config.yaml
head_dim: 128
parallel_block: false
init: "trunc"
init_std_up: 0.044
decay_fraction: 0.817
MLP neurons of a small language model. Each row is named by its layer, matrix (gate and up: input weights; down: output weights) and neuron, and shows model dimensions 373-500. Each number is 500 + 50 x the weight over its row's rms, rounded and kept within 0 to 999. Numbers have three digits each. A neuron's up and down rows have the sign that makes its largest values positive.
A block is one neuron, or neurons of one layer that tend to fire together. After each block is what it responds to, as a language model described it from the Wikipedia text at the highest values.

L2.gate311:521472508547579497475505565540525493457500495518421450440443539486533484563518565567533572504524496551472471439528474526504574528469406556495603457339548463631463480497531627520547533490568452489540517535606482513505547434502467438587521550505542402489451412494407570519570492508515499475590418422520560577516499443585466568489515549532405464467474500452498497572475489585553504494510
L2.up311:456504496419486557495437468574495487402528475503455491426567477462514543432560480518498508510507448532533533505496399611487580451480529594481500480463520434503446518594461507509511476563548503543507496541433504464469456491471475462506575448475540414509563505482426577510496481509492561545517520501560549464513519448647455519457503550495381464517459512395538382474441578493461416546471
L2.down311:514511499610520467553484480564499431556473415435521570517550494513558499561523473567527555479468370411505435530541527403517437547425415492473539520470472529647485432480580482550520463480508464504485542504556539535515412383535505447522603516524487472514454510417538410479522550562499501530587538493497483589478497356423546450518501537523483531482511456497496502618558389573581481565545
L2.gate872:520536466553536469520471514514499519545522461541401451482437481521593453476525542502518538598425577527421474529516470489530547434436504563511495401524503561478577496522398567497449473486502531433559418488494432515484453391545431448542439559504532538474478538507596506537425530491447542389436473457568584508533559579455513461538490494470473545586462440505441581417508483521503473582487
L2.up872:467500519502513455516519480542517506471547460496480500518570542487518524420523546537375509480410453454411473489534514550431484441397476442682521403450458428497492518424499516601567426478415505479492517551409439470529458492544525458452547516533511532509569583426474625526568549505450547409446490429487504463556525488463415445474404487452535459478516437484537517519495590509507449516466
L2.down872:532477534547522435595435550541499465498466409564469465567488555512504535462464587535536523534432579442522529479547498466485472485524525609495493470562626549447555543489429555449404469573496474430482494442515567536483508524486470573327502513530494502565469548484560448485514460525513555458513532543572543549446558537418645515570559539507492587599448547577483491499544489586451493503533
L2.gate1103:535519527407613495485455521473502423503541500548528473629469509486444528459550495528511506488512508541497540532496470518578588465487506446633509492380522472476530515460479507460474523470467448517460435505429445451553472565489499440455498503513496504464464449506561496521502531522480524523455512484563495458405564537412478556597514427547501489438434522560512481453537495480617507436583
L2.up1103:403520486556546566492477598508526588475502483560497545479523494497546452526509554522462436504522467619545437477560415491447520488430487509558525471479477428460437494547553532480492472474532455425482432578557459552459597428531451529441506506537544520528523563469483663515503584517533538477572529467465539458466462490568519448440490469451591511472560502520445358473505560444498445542498
L2.down1103:396495518530572554587467479439481475455458445561550537517507536504455442482549564470468500547453502502556510400489449506538591462579419398508549487490490530379464513568549468417492488588391554509490461529533427512479556489495508553467371517529539415464548472427471542473437580511471546488473481420572501442372529521534486550483501526489570540410492551533546457459496475477583491501465
L2.gate1972:466512419418485444542498466468545413524503476406446515580477533422473620429501654450480485515488464528503529519501465475511515458566576457520525392533396490491551468416470580547569584446508550442440484542469444577486512452539591445467494515581520427399557573428470512507491497511555485410531477546499587446563502490549480498448554615488597490545436506452474514595515534488500551556507
L2.up1972:449440529471440514532493438561479472403526450502446483504501531515610477552492520500534472461497431565481518484529394479542552524531471457588490544345390437474397511523424500482363504429528449572460515587508505536536374517524556576554432516444472497537425424501520452567661527463433530518511466511573558462453436511491454484493511502422456601474404554444555492570463514495530528502592
L2.down1972:595530470547464509439489533444549555576488519533561495497542453502452591453534580504540489539434467517479556482428501497515424436536468550461489509542587478525553497484484521526537487607514551478498511441472483481484532403494464424511516497515414448534538492421446499386386482558574558459525585542467504474584511473470468523542501500519556423522452523566483530447571513578458494457497
Description: The last digit of a four-digit year in historical prose, usually after "In" or "in", as in In 1923, by 1914, in 1978.

L3.gate1033:462486469424468508448534630516515436498543537484514476551452527448539435528565401434607585462470555443528433407456464411484460429504407454522629514520447409469554529479520481523483492503580523501511504492507435494541450510454481545557440525497413570495544451506485534502521525556446558471516571583469491469442445551490555398461409516499599512523460507426491395450582511444547441526542
L3.up1033:467515545462571442413565449434495524470581581500493504393461431476508523535476512511500586537434566489585468436512477579466531533400506577567548491539491547593472491520417429457453524446541485546488501476498512547519463581417462480423426455452514531524459448473488470626502559491594531508503509454460600557540457447507452490468475446508524477542457462499540344545509518444569436536576
L3.down1033:444593560502461528548581490445528465494512550482432589466470487543478448463509465468511563439526573432493483514511545523411467411552414445582563450485539575427503430452484376453406479584502482512483531550514538469646448528531374480505510518505540516562542471537475471508497601471546454459458484409525500473506471586535444440542474439473477445544474515398392422582488484427466513555502
Description: Pronouns that open a clause, often after a period, quote mark or conjunction, such as It, I, We, they, and usually precede is or was.

L3.gate417:419529434415474553540515480503519456583528525429493395461566447454393479530431512542560527551549602539570534530444470568460536578541519518548475467489518524474550549467441509394545553514497415461524561473502584506470566517509461559479483448514514465446507551464477523453538599400567485479521502523561597462507494506546506499492472453541508506492656432514519510517405509494562501445477
L3.up417:453527527484498580488456505542453519517514466442462503644578431559462482535616585517391526556386536364517484479552445460415469484508522501521477583511478478510512499478437463506540562437478507510537438517523565515497476436550420462498577503442521500450425512392495495543499464415495524487500488496562455443530467501517582535491507472471584503451455443511535513420518519543410451545574
L3.down417:513466473487458477502448390551528521529450365473491541531503541559405578448599484489530457481513510479458537434490462490478517464527535491541467527469482528531395489522488581490558382458453562463499420558542525515438594504565476509524586539374539456495560521411447485513506551411475553472476510527503473485620523468526601562516515512485606468399478473379490403512551492467467463463520
Description: Final token of a date or decade in an introductory time phrase at a sentence start, e.g. In the 1980s, By 1655, On 21 December.

L3.gate591:490471488420508477482555586563569463509429533457523520449562538467546545508422460460472539554492455527519525461483603479506463537474481472480535444477503446499525496395529562450441500486538468497527524464490394603457490483525538490530591534526468441513542534585510570528576543499527491521521472427498518553432530465428497513516559567632496501544517509521503525461470541354573467540462
L3.up591:501464462526520463472555565606488542383515533451432535495585430499352465492587556484496506536493512485478517511485481494368405542485537570480514556414505534491527485477581474416510498369452526416493498574430526427431523424535488519511477516436469486486465464479448465472427427543453459516453492569566464465540408532508479508497544444616440501600504475488552477424427482417459463567525
L3.down591:521525493462516456522488454495563490515496485479439558520463408522475487457483574492492481502505563406446545541594450583441513560508419502428549563421515488452508475540471547442519450386477577407532502608369444513517599547576426504534494496516478429496430521398519424483402383507541582435460512515542392559464476473493465519483490479508460472538433454451476472436524416453507494537522
Description: Prepositions like on, of, along opening a place or date phrase after a noun or clause, e.g., built in 1925 on, east end of, Bellator 177 on.

L7.gate1382:478514489511426467476557492601450444411534459477558550450570543506515558508529455451580555475531478546551468470610500564539541589481535542560473539587501537521498519493530486553459480586654442515462579558557511505436455500533477486428474494440473531550430468469554435501447507552490613514516545426467477518425542506473535521539538639552509466459505453541508500501561459399474483460483
L7.up1382:428487541498424541496450562506552518449481584458445527501481605499589446446605522513453549520375434418556598555485459570597513575550529525573569523534521416468477590483491555526412509476465482506442480559447544466521525487479402453538481558606480551539536451500592546483489554599583473490505471543489469495510486513515540503509536524465418535498527573556494487537520475475460578471574
L7.down1382:512498506541543520433616508595548555488512481479513505475436519421448493508530507460465507430477553513399501445481460481541523485471437512581524477503512586510460546659505577475451449517427446517512415509499444465509538430537521478492474430341562412535516463564415471589532452458511563513564471390414514543518539610471412461483529479501515535598498552513411516417443502529629591508454
L7.gate1414:584514505487542513492566520431531396564456441446537586495440489541553476569412515466444527565472495453533368491498492524528471474467452501435456531515503469565487505574617486613507532460491532464465467481443459518460493435499495472471394542559500498460450457488525520457531518452500561488528589492424527539533468510535432502550583519480490488539450506569496479468583496501390491421498
L7.up1414:437495551584469476482486531511491498519506426423543542542537489472534474469561471541569549530479503498450420479530578516487478524452440450546433493455397448485380476491554426525441567514426551514501443485475533570551473476484493513575494418535457437509492431443578469536473554466474606560475455474607470558562538577488505461497547517426561516578441546515545483504535425504520475496453
L7.down1414:497444536495616477468538489519483507468458456544385568449605418449489463465608478511538490528551453517513563518479441522510594511412537510534505481415516557501412400417491519514458436532626529569563489555553593531549508588443593644551514427543399504504512499531483523508534529454422585480465590483540555522545451485485540516455488530473538507517506557457482502545485563539537437571530
L7.gate1986:474455525502506595513509505476469511482494477431472462531566566440518501433508446434550483448475445420459556472558481512544512500498413476593459414558528497388490517541659482558549478484486562409508460478537448521507562489484561560476468495464544572588572449526448501472527395423420521551474423492499465540542528543499518527555517526466495586517446522481522427512526547518484399489478
L7.up1986:489499391503443525414458611468570563524548483485485459440494457491550429458625475458449498379590480483519449467545450518536627484458476446457478491536566504447470562450565519499586489511487471460518556466511459492481517464467479544511550495445533470525450575507575441523408492559476486530552507423435410540476488562422574478447441529584517605456534462436491586425503411472451536516441
L7.down1986:583560471503545539535439512515486506480465465532463547487520457346622529515433526497532427464436427473478569511620456509507539563403492553511466503500502597464528631424654454531526500541460485549469575492568518506524565551510523533532476510494482490562505466475451470515520477521495444497505518517468479559502537493521544493482468497538517509546430498545463515448480492572438547485535
L7.gate2008:481551483454464462485571542561584449479565431474546498407543562504459467480499537434518513480494468527509583461517453493503481578480469472477490546428431538518520543484561506540476552500480498472559471539505461467499471436465510526584499374576505451482482409432432614451454471470434547464481470502502391488492470563502472498479449597513525487473453498506458507517462487453471465552444
L7.up2008:501537476483407497530469594486547518504468489544534493486605510462530575544575494520552391456451453528478530544496481548499412506510574520434529415512497604485485496416525496447485497635489489567518547471517518458436418552524553535500477456416440479519481586538602439555561523465451560537453535572488482503507476482410477500550520488502403576534522572532536487531509580484536613571511
L7.down2008:533550554530568497554462352443558564565497479506498459528496558533501475517400598605459515576610532442458494418495491501539501375568424504441480496570526441539513538470519528541487526436458520411488632535510526610482537550486489500449513508512476543540520533468443471457420505531534445432588516482538469473554553497540462579478509397550529527467479452561456534381445472480609493417561
Description: Words or word-starts in the middle of song, film, book or motto titles, such as We've Got, Must Be, Eat Cake; also pronouns in quoted speech.

L2.gate253:531414530451482524536481540466527502478552501567638525544460484486481495533497486463508425580527476447497519497402441431508487525558426539526585518522462475493528486507446456591544578419462570565469468567570566452537592450540530442492433424555610462499587514482528387536571535444487420509474491447561473605533487510568470538572499586563426402573462497491530478516510526468499486483448
L2.up253:484528535438448478517481459523447474551498575576456505533551538483475560519434485472531501578411464423520584512531526470416575462475591555562550446530534482482530504552505446538416579580370613562424480474507498425551449491506531402477416495550521470456556490447497575440525535565613503452445512490528605546570556506558461431519483520498520576521431517487384503535507420482565543441596
L2.down253:551475522545422441471470481433502502471534529530513479476522538533462627558492529477546477524496492511614490524401472556499479560535475507552512516468469513424498483519463468517475495404463519523489511552507481451556487498485568466514496500385483493528463526561397467537502410497550512460488466469489462516564569548523571555547502487565515411456434465496513484491551480471431554464433
L2.gate309:482531627495545485487465595551500484501525520536563533612548528546515504487546540494484551496530485524486565499537445473423392547563431506560463519482523443573522547505599528534475462412480457481589543488495510462500515475434536508548619425463499467515496515433481560521550481493527462576598412453455472508507449481581542505522547470624505571555475444417525504614568557490502575431428
L2.up309:526451470435536472477430496542577514572459489498593461500532477501559465441499582537574635537552538475475578573417476523505418557563482544528462429499484512515477472498494481478529421479533504480581398534500565506568556516480523506488568496516537427517564568418458528441446481593556367477525422524447462561517609482533490518526563548639503556516527586387475488477514509356511566384448
L2.down309:505552416428467493522526472515546471560429499553539523399480559500555548453440543583558501487492578479526464441399510493601482445453521441564455467416457520429546522494478542481528469541544595523492381434495572471530538555430519497535547518449497441539564528408500537479471471571499400463482531489518476483454547445522488525553490461531532495465558494389512463489494389346469470510480
L2.gate495:542507521471575521504504518431516605469426527470505461527522432414455470479483475450453593521508438475408442443397519412519483584531563572552431540505542490540519524533395582546538496469398510521521537553553535484522539466538494363484531486543430457414581481453536441493539435525489501474454489612419466551467462572466322559475545453543534533575542476604477472564520502474450567463482
L2.up495:440523529377573388508520436547477412499541510515565512518529399564576524543455517446529555517570500626548516494502415568442503471479513452540531482485463498535515512589490477604592387612461520542491515539527497494468541490393486553500493518484481544598420472486509580538497574441489530373401488505466488477528519442462543523582529481589527544462483498442478521554493541554489498528585
L2.down495:529589490490497524537578473333485538484374494513392440512508447410490508481542549468424462426558477493414513502424558452529410552553453555525422541435530499483552527522465526403530537415503500556531525458488501462569548481621559456532515438504481496402509522468578498444466480539460612509436543448450430505421463579493450537412559546454515518594511439585510482582488423456462578509478
L2.gate1456:525540576457479461519492531519483478565605506529497483568434502473558507364547604483552481493522536516561552452462524464431528559588471417484597469481525565467510520500471478506552456451427456451572444556562532439495570505452550633496490554488526567564522531453470453531524472521510487392491526524441506563500579453520529502398505533480482559571511448438504491542458467365400465473486
L2.up1456:536596559477501518519509583548554481526461467531471566581556570496496500514529483502421538463472563488590512570506435468490512600446539562504438504491487557565411499468568450445490381524498515483482469575507470457578467516429641478546445477495425492543613411538518487488526476510559491477547458516474452512498457453485553405444508455477478532568594516510469417560567518455496503560571
L2.down1456:431547600488522443499420408534478440506499501532443518568425609459464567408535577521560458504547450482535475467497472525485458473591366409458530413485521490410511529489478534484551505446375426505538512531464438454425613503554518517545524564455475500527375575540494487496505521418498543443544379497471495525492579481535617487462566580511428446492595419422452551482423494400470463422504
Description: Prepositions or participles right after a verb that complete its meaning, especially to and into after motion verbs: came into being, come to, given, of.

L7.gate730:494461458505495421425445436494496496532487499557449444492536511439521479560525526479464509495538575452568590541496434611483525484499478537525443471499480484545539485649495481493501507451506523496505502578547483416579466427588491508479552530488468510503476477433478532485540503487485501492586379566481528556488511584430552481407538549443571460490549530469534488467551516457543494460458
L7.up730:514538609534502498564526555580516488454466503525497507511568554546519545500567513482463511543491593561440477521407531448496488502586491512527476471467543449480458491360515486446508498486541520459489371524565491530561516480446536499517489430489445565567515489505480547499529491519576550456356575547511456418596497575515662452606421508493525503486498616549391495453453495565508461448548
L7.down730:436545419466516537451494562513576384537493539470625495596459529560478589470602536589415508428413460443492469482551488484561437623431427509547504454529455556442423559432431541612427574515511552519499469409440596520483460504454496500486494492465498461502413427459499509435496494491528461510528585494516541523468562518543409494612460423532586557496449540563495518494513521566437510514438
L7.gate1725:468474497397519499529445477529476515549523526562505469556482482500456467411418537502391536451550520509436521454543482501516553489627477444479516580405599538505445615507437504553494524463489550538552462527467552475483554464453559474432460463531459419523418527523513470464582418504472329503524446598553539541522451517554500487467486478458560399484569426508505489548375498586552510426519
L7.up1725:516479546498482495504447520528550573551462571547510546508543523567526393553445568398553545601434568489446513492492524502532498498563522430469508515399594461535460560551495571561400455482484441508547405541498460546522543447517630445427484590631483520470455504544534470434473451549471429442491498536522539502474544397522529516580526501386483479437436491517477510514422545538478488495494
L7.down1725:479544518468537424490481486476522409500505540483402482481489579502385445595554507520482502557513455489560522493590525487420521485581472490571463424498474488518545411508403557494556606527494443394520491452506457527469462560533557496534484526462492548413500543454451490387502505437540448483526590446542506502402458477516502416436479542462535502374448544583547476439511429489461401495504
L7.gate1795:587558598412534523562450447422488432536491514488491458479471476532514433607450522544458507478553443566443498511512481519540588542659444442465427444374559554497473533489478485472589591543516477555573542550468515526457551465542557514554446546527541521470466489470489506525567471427517453466508465570513618526545418503509491448546418451501464443424593521471569474523377480574493557548482
L7.up1795:516545477419412567542427425521567433609479465490575369634476533520478450534504511471445566455463484431496484551490467513442567551467495506496536502507521461505498560433392382532543481525475555441539477496517573570502484425529476453497512553530578499523442579491392503537519488517451455484520546482605562489557491484486442503569481493400520498425441476502579458486565527431458529531485
L7.down1795:468587472494542521414495464577479400512500520468524443566545511472495535497507450534404504519433426455554430536489499571360609433579513470537529489498454514591537405474516503517567532540471496371519528534529468530425452447508495435412388546503528579430481591513482551561429426454514429447489589477548419475480490588502442467553536581469519500406516550497496511499589444454383503511467
L7.gate1864:479511517472540552539489488565498517479492539518514461452554532474412492528541523497455500504543547571486526565546458591512490489500459449418513536535462464404483557594509560527469559447413549509558623463425496618498580460557525595476450559511615558535485438486471487505407548394517446440559457568585502463526535457487458481520510528568471501378441525386543544525461485507442425402516
L7.up1864:483477536507586478493489528514512459580487567533451493636542514478442500522505531491408463501504532475484523512503566558403498483498474548457476486458568529491434444479484525469542621425558507504545508557423500556483568472473492547490486448411479506624542566426492570458555454392495539540467522555439577456446478465563473465459473556558474509453533529518430497484535455487481449414490
L7.down1864:513477507508582531494460524526408516427472489517415515535484557510450499478553538510520561514436420488477587574557482546429490489523482443545473476489409422550462444474469450550504429561528540402507454504449469472466456515558484487453457549508451509443465527450443496465484527528532418544484661471472474570553536363490577493502477553458545471451464551554536490535515484459528500524505
Description: Last token of a sentence-opening time or circumstance phrase just before the comma or subject, e.g. the final year digit in "In 2019", child, career.

L2.gate79:476521532497480488459587472437527559433520577494429540587563518485458597583553485465488555513445615581558467519487518520462528551483517474562530597486449428545392534459489456425571479493511527517577581419490585507539560577507480579526402456457442526522527504440425489503425555372554539447475488508514544464464516642564451541512582498461494583516441396524514495558449536527483477449565
L2.up79:471586550489527463472560517527568547518496585524511494431457438469500439527515499440599505449521538629415450410507464542495476499433553532511578521462608475518468454465538471429490535502578469482465557513496421517499470544539540569469479485494550422422474454454393520554458578541552601495481429534428509490499489531429574519497486483539482511526508475541471444564512506464456393448480
L2.down79:447612453534574569501443468453543495486435491450501532429399502518533470551485561418579461467547521521453467334459500498454449407458523502528537492508519521514565399482498589551423480474556426504379492524510430496549472473541568468457475533450523440490537517531439492497450563493578530481608510436492380452490571486430588485478436488561455506586546502521428517496502449466446538474472
L2.gate587:530532465466575472520512435491473459418502553491461587587470460439551415547452485412437457495555528507450530482564442490530544437552546535534548507416466457550493553473589526500519395468585430517440517536541509430583499448433471568489497453402443477466504537475496618471570512432508494407565556514383489554485502501536464390527562456597544550497403517515520394580511529460493422535507
L2.up587:545508488541488420428510440468488524536466522536473475499418512547538473559427468445546415494564493431534445481478479496460581483571543504449527594530470472482529615480441543538595455495475511638418547413496509550528463423593541606480510471379470489471504467444444456473500574459493525447532449566360464367493550534495479551531538463479585419421550553513484462464506547425545465483533
L2.down587:481566472527564523467512529464508564464480492490456498461470467559506422502470485517587463509511473528478433470441456486474516482501606527518507530526560508462498524522486530551484544556571498621489515493464588406564555579564464573416523416454547562520497535448493501575515542456452574450517546452432561460528530461509452533493487458467506446476483539502522461419531510430544475578521
L2.gate806:582510443524449580417497613491492595483471546498541463511569523462507524456559480391452492475517555490520400454602502522432475523540425487576452517423587481595524552542579408460552524461520425495564538597497485467490498424447575490445503482492544521497520503615514486527537564462447521456444557477557494419424436459615469497483454506571488541539427546565456424502470507470530489481513
L2.up806:541503455474583474452558515422550587509556473504526486521502513524446528404483431485477507508541436555557506532477466556387484560522519558621498400485441495541591517383525492476504500498546512521468460471575410469498419496506413493568512449474497546514577495403483488512474447504476523592472575558527473472528514569502486454564416374502475423563468486530476501481442483494577519472651
L2.down806:562572479607441605469510523470539592479453506516463569563502573451541573541543520463501506463536551498476456413535525512534393463530376509549434487514541498491507540540540461483552474559583452538538493554495579420460481398407573529469472445483531514451457569671483527518488490506511543449475507463549488503438567432615496412546529613511563495500509587526466414476433512490499483486494
L2.gate1207:561518499475540538533553506501462441434472494575428441524537480541578520452528541440451495464452528556497548448468452436544529389550534489522544457369513522453451462461495444496546493422439545516393468508509469570553507519477471454544408483591427395484538491491457608544570654499456536440527491579416608502459504509525494467479507535522462490465467526516434523527523519536550451446522
L2.up1207:524506518509466523585471565539459477398448562517441453483442514483471477478402459455480492487592499551539537493512468575518503478471440555507490439475565518509513534527481494450521506526563491628380618469511513545442491409460544510454549524448493463523580588531621503502519600462467541523588503530407386536405488492432572454503629484456450477575459536475460422605510473491546406502588
L2.down1207:436577459480631465449553500474488558532580446473501500507527461467531596440542452505530534566457424496520499525492500479419530459438457565448509549530455500504543489473433461621446503551542451423487417495405466488448467566488455504512466486515464497506502509494499465439525413459501537484503533428511540521556458555573504464548420515483532542411453553426539524509480439423509501511432
Description: First word or word piece right after an opening quote or parenthesis (e.g., "re"asonably, "im"paired, "an"), plus name-initial pieces (de, Muir) and clause-opening pronouns (they, He).

L7.gate620:405523504490433470537519553480634520514562482462499450555572600451609507447516481549526501592442537534453511479501530494573461561550490483567553548526463472515473522484531580512450474476513416568530520591373478466533474485486549642478615552514499470555413473654528484470508509442530536402477444428419387489512539605432458622526570481423506452496458484492502486455457453433407522462457
L7.up620:531468484512529560450549508546499556546535565500487452462526514467488472477423491511551532501561467492452590493481461494509531525590500502540495549503542421564445501524494453564486450442459513505472514531488525560579543501449615512479449592460639450559570535485489524513467480529411497507415627455491483532496510471471512520561539545571515426523559538508523480524478472533499446425472
L7.down620:485478553504373471469448455498529563566476502530589528455547535545533516504462507502535461571529504497435498554598559423462554485456499386549472531492439493567527533572518576473486500481498442496496453486408421481513514570501532440503524421453613495501487493535513518431506543481595436507515490455549527475460525527432481480602565450428528448531504440509513538495535498479522404523468
L7.gate1238:498513511510444536433364512490471503588462483551506486472547504519544521571461428539516536489487419472434392341512513518525496571534512443411555493487478437565461502451434486433504455506528421544497521452524506572560557562572552436514499438437549456528537465433478517512533484507474565419542489458472419544526529518520542496565466509497545526465521492415526504568497533460468436508496
L7.up1238:415465511509460459501537433555525421577453460511555541464476531501502501420462566493495495555370496523502458612407506416529561510536472536455505495494426530502471484428479468494548453473397432481535549459426485460557483475440477489486514521473417567447607553591519455437441473533468414523565494420446566628492479455502428467440517481462490509558453440415459430415535497542574576397535
L7.down1238:565408451533456455570579447480509549475503603555547473541503458482454385536515433462562457540438491420450528463498540395520491483533441390518515498524515574581392482424438495476553542431571535477538435440484524499498534513453427463446362443504392513502412542510553475521541552502527626431455550427581434567531409457469549569563505446548539431468373529419600525612553580493431420476543
L7.gate1481:503497450518525480474463483548494530523496528447490499452495511463516485574435454488420497511550479586490530472496434437574627474460441419478466499535426514457484504580555476475475471458503530441433519483532572451533454493535531523461494378432490575566456466597500642488596539486471557461546543545535567493502456444567551505486549476557472543494455570469475406443469465477549486562444
L7.up1481:468526468577507573559587443534494472501376555499557497602473466616577466501369513522497511535461493469466498572674432511590474407492475485495530468430433436524403446486512533536493533473579536487496466463467462586432501536453503554526609499490522534598560556428579524524541505509469447490467556523515482583403554552470496509498628483469503476504508559490530504515476464515475518517500
L7.down1481:489482539459477549496421496597514491567469479461567510513443512447603618522438480552477440592422565544522505544471534460475467399648466460489469515557491461421479517529464475363537484436505543499528485442492527509552554513474536445566482514480530501514507391507451511554551469585485450516587526536490545534517508536490544522508554486467612550640510591496446513501445507493484513512428
L7.gate1652:466449609520522546487426453538558445563614506459516506470454515528534454482478502455593556480450467510405423512470579451550488526560475524429523517454371562555502492502514421525463371448571522514519516541422502549533487501508541533528572422480513459382473483538481522372534503490480444448413474450469543497490564582489501546506525554464450581497475546385586538569603507534512484533414
L7.up1652:481508511480451560550546478496480511513518508541505471456454479438509488514516492456565609502480483497429458591581568518556525576469527436460438517530522506553481505515520431550473504505543500487513505536469485556509442537417520539436567482523473452511501457482516465495570532470520494500402474513433458512452524461558515470484506528458488604541456504538547603493561398536466577512363
L7.down1652:487464464473506553496551503453525456481450552547547482512404474494446491592458431529532455589482529566544520460587479454517453480446482465516516517564476503466515459550512518452524400559460510413604598576560514525454492449479461428520482429417543545438497548490480506416493482522624518491505513559445539449489373451478499496554456563476586512550505505446492483470493385475456555487454
Description: Prepositions like on and in that come right before a date, usually after event verbs: died on, born on, released in.